Weights of a small GPT-style language model, trained from scratch on English Wikipedia.
Size: 14 layers, width 384, MLP 1536 tanh GELU.
Training: a variant of Adam for these matrices, 345M tokens, 7565 steps.
MLP neurons of a small language model. Each row is named by its layer, matrix (up: input weights) and neuron, and shows model dimensions 112-239. Each number is 128 + 24 x the weight over its row's rms, rounded and kept within 0 to 255.
After each neuron's rows, "fires in" lists the words (lower case) most often at its 100 highest values on Wikipedia text that the model never trained on; "fires on" lists the tokens most often at its 100 highest values on Wikipedia text that the model never trained on. A number after a token or word is its count.

L3.up379 [107 107 168 126 133 124 158 142  89 156 136 140 110 160 124 114 105 117 155  75 106 154 144 126 123 152 163 158 115 139 102 119 156 103 127 122 143 118 166 160 136 128 172 146 168  84 125 140 130 136 116 144  93 138 134 106 148 112 130 114 117 144  89 100 120 178 114  84 124 129 138 122 157 158 153 135 131  89 151 119 144 152 124 137 134 159 106 156 112 125 109 104 162  94 129 141 119  96 111 129 117 114 120 116 130 149 158 132 128 124 117 140 128 130 157 157 147 108 120 160  69 103 180 148 115 133  92 116]
fires in: "for" 59, "in" 34
fires on: " for" 59, " in" 34

L5.up1095 [129 125 133 101 146  86  98 151  95 150  65 109 138 125 141 147 137 153 145  86  81 140 101 157  98 105 140 110 133 153 126 151 123 144 125 142 130  73 125 108 143 107 111 108 155  98 119 107 127 108 167 152 102  93 140 114 112 142 127 145 172 131 137 131 100 183 142 128 136  96 125 119 123  76 124 124 126  90 136 111 188 110 125  91 111 140  90 138 183 179 171 158 107 106 142 110 138 171 143 129 117 139  94  83 138 105 186 148  84 146 135 142 130 130 109 138 130 117 121 147 121 138 110 137  94 115 132 104]
fires in: "2" 32, "0" 9, "3" 9, "1" 6, "two" 5
fires on: "2" 33, "0" 9, "3" 9, "1" 8

L3.up1200 [116 138 120 164 110 142 164 114 157 138 128 122 113 108 117  99 125 126 128 124 124 146 144 130 120 134 103 120 155 129 155 148 110 152 188 105 121 109 118 165 110 132 139 145 167 114 115 124 111 161 126 133 134 151 158 123 103 131 116 132 153 143 142 107 147 142 136  87  92 165 127 103 134 147 128 112  83  92 148  71 127 136 131 135 151 125 133  76 143 129 114 121 114  85 113 142 130 164 112 122  58  93 153 152 147 179 126 171 122 153 153 117 111 148 159 136 161 165 124 124 124  60 120  78 141  96 112 110]
fires in: "there" 47, "same" 15, "following" 14
fires on: " there" 25, " same" 15, " There" 15, " following" 14, "There" 7, " CE" 5

L5.up700 [142 138 134 181 168 124 111 170 104 108 138  84 159 126 136  80 148 144 146  97  65 117 125 105 114 125  99 133 152 128 138 138 118 117 122 141 137  82 115 119 117 112 124 117 140 138  97 109 131 124 187 129 112 137 147 123 108 104 144 119 126 152 126 112  59 130 132 102 150 111 116 105 106 165 106 116  74  84 185 150 160 113 129  96  85 129 136 109 200 135 122 147 120 152 135 128 130 124 137  87 153 133 152 109 151 134 179 185 118 120 135 105 142 149 108 103 163 130 141 123 129 139 119 146 146 126 118 118]
fires in: "3" 11, "two" 11, "with" 10, "while" 7, "side" 7, "2" 4
fires on: "3" 11, " two" 11, " with" 10, " while" 7, " side" 7, "r" 6

L3.up1251 [156 151 193 138 163 132 175 147 118 138 140 128 126 107 123 142  98 162 100  96 113 144 142 159 125 127 119 118 156 132 149 128 128 118 161 120 129 138 154 124 135 133 127 119 159 117 119 156 134 120 155 125  82  97 126 131 126  71 188 124 129 146  87 111 110 128 138 101  73 127 176 111 116 162  78  92 108 160 118 153 139 132 141 105 148 148 112 101 112 123  90 149 137 105 135 154 150 109 122 122 147 155 150 160 136 170 150 161 123 123 110 160 139 133 144 142 183  57 101 126 120 121 131 139  99 131 123 140]
fires in: "at" 25, "for" 17, "win" 7, "show" 4
fires on: " at" 26, " for" 17, " win" 7, " Act" 4

L5.up140 [117 125 126 117 131 175 146 146 107 144 138 151 134 163  41 128 134 118 157  87 102 143 111  94 144 100 153  99 183 135 151 139 140 148 139 159 135 160  83 149 109  87 103 151 152 145 149 146 118  84 132 137 165 164 115 131 114 109 122  98 128  87 106 105 148 131 141 148 159 171 171 120 123 163 132  89 136 139 110 104 116 180 127 149 122 129 142  85 154 144 153 124 126  94 107 111 112 125 136  95 199 164 115 148 115 119 121 106  97 107 132 153 159 129 170 132  98 137 124 115  64 111 125 102 113 129 171 121]
fires in: "the" 32, "n" 10, "more" 5, "ncl" 4
fires on: " the" 32, "″N" 10, " more" 5, "L" 5

L3.up1116 [112 145 126 120 119  91 165 137 149 174 131 155 130  75 119 130 161 134 116 155 125 147 156  87 126 148 121 131 164 139 163 151 151 130 111 147 127 149 113 102 104 126 149 160 192  88 154 130 145 126 110 117  68 165 150 116 135  97 109  91 128 141 137 134 125 123 100  98  94 121 133  89 113 132 130 179  99 110  94 132 158 132 111 145 153 132 140  76 136 151 139  77 117 122 167 144 157 153 118 133 123 149 105 139  77 178 133 149 144 148 127 180 106 165 120 162 151 120 153 173 138 153 166  78 106  93 121 112]
fires in: "there" 46, "at" 8, "in" 6, "just" 4, "now" 4
fires on: " there" 28, " There" 14, " At" 9, " in" 6

L5.up1184 [158 129 135 150 161 110 138 159 155 147 112  87 155 144 112  95 151 111 133 140 153 150 154 136 137 110 159 125 134 143 119 128  80  90 127 126 118 105 124 132 136 133 133  87 110 139  87  90 124 137 152 142 126 160 126 129 116 136 139 121 165 131 176  96 145 109 124 125 132  59 122 120 133  86 117 120 143  94 127 104 143 110 151 129 151 118 128 125 155 174 146 121 160  88 125 103 120 156  98 106 162 117 147 161 136 146 113 143 118 102 126 114  98 119 156 144 123 147 144 152 105  94 172 119 115 144 133 112]
fires in: "of" 80
fires on: " of" 79

L3.up974 [178 149 154 133 154 101 127 167 144 120 165 133 166 110 104 121 115 115 164 103 131 126 178 129 123 131 115 169 155 123 138 141 144 115 158 124 143 109 112 142 134 138 143  82 125 131 137 125 136 140 114 135 125 143 155 150 109 125 116 114 147 158 151 131 131 118 125  99  95  87 155 114 133 133 115 164 120  91 130 131 148 145 152 161  90 132 149 131 148 122 112  95 121  91 132  72 130 142  95 126 134 113 137 104 123 153 120 114 152 131 126 127 127 120 136  97 150 106 160 130 120 128 154 119 205 130 131 145]
fires in: "of" 71, "to" 22
fires on: " of" 71, " to" 22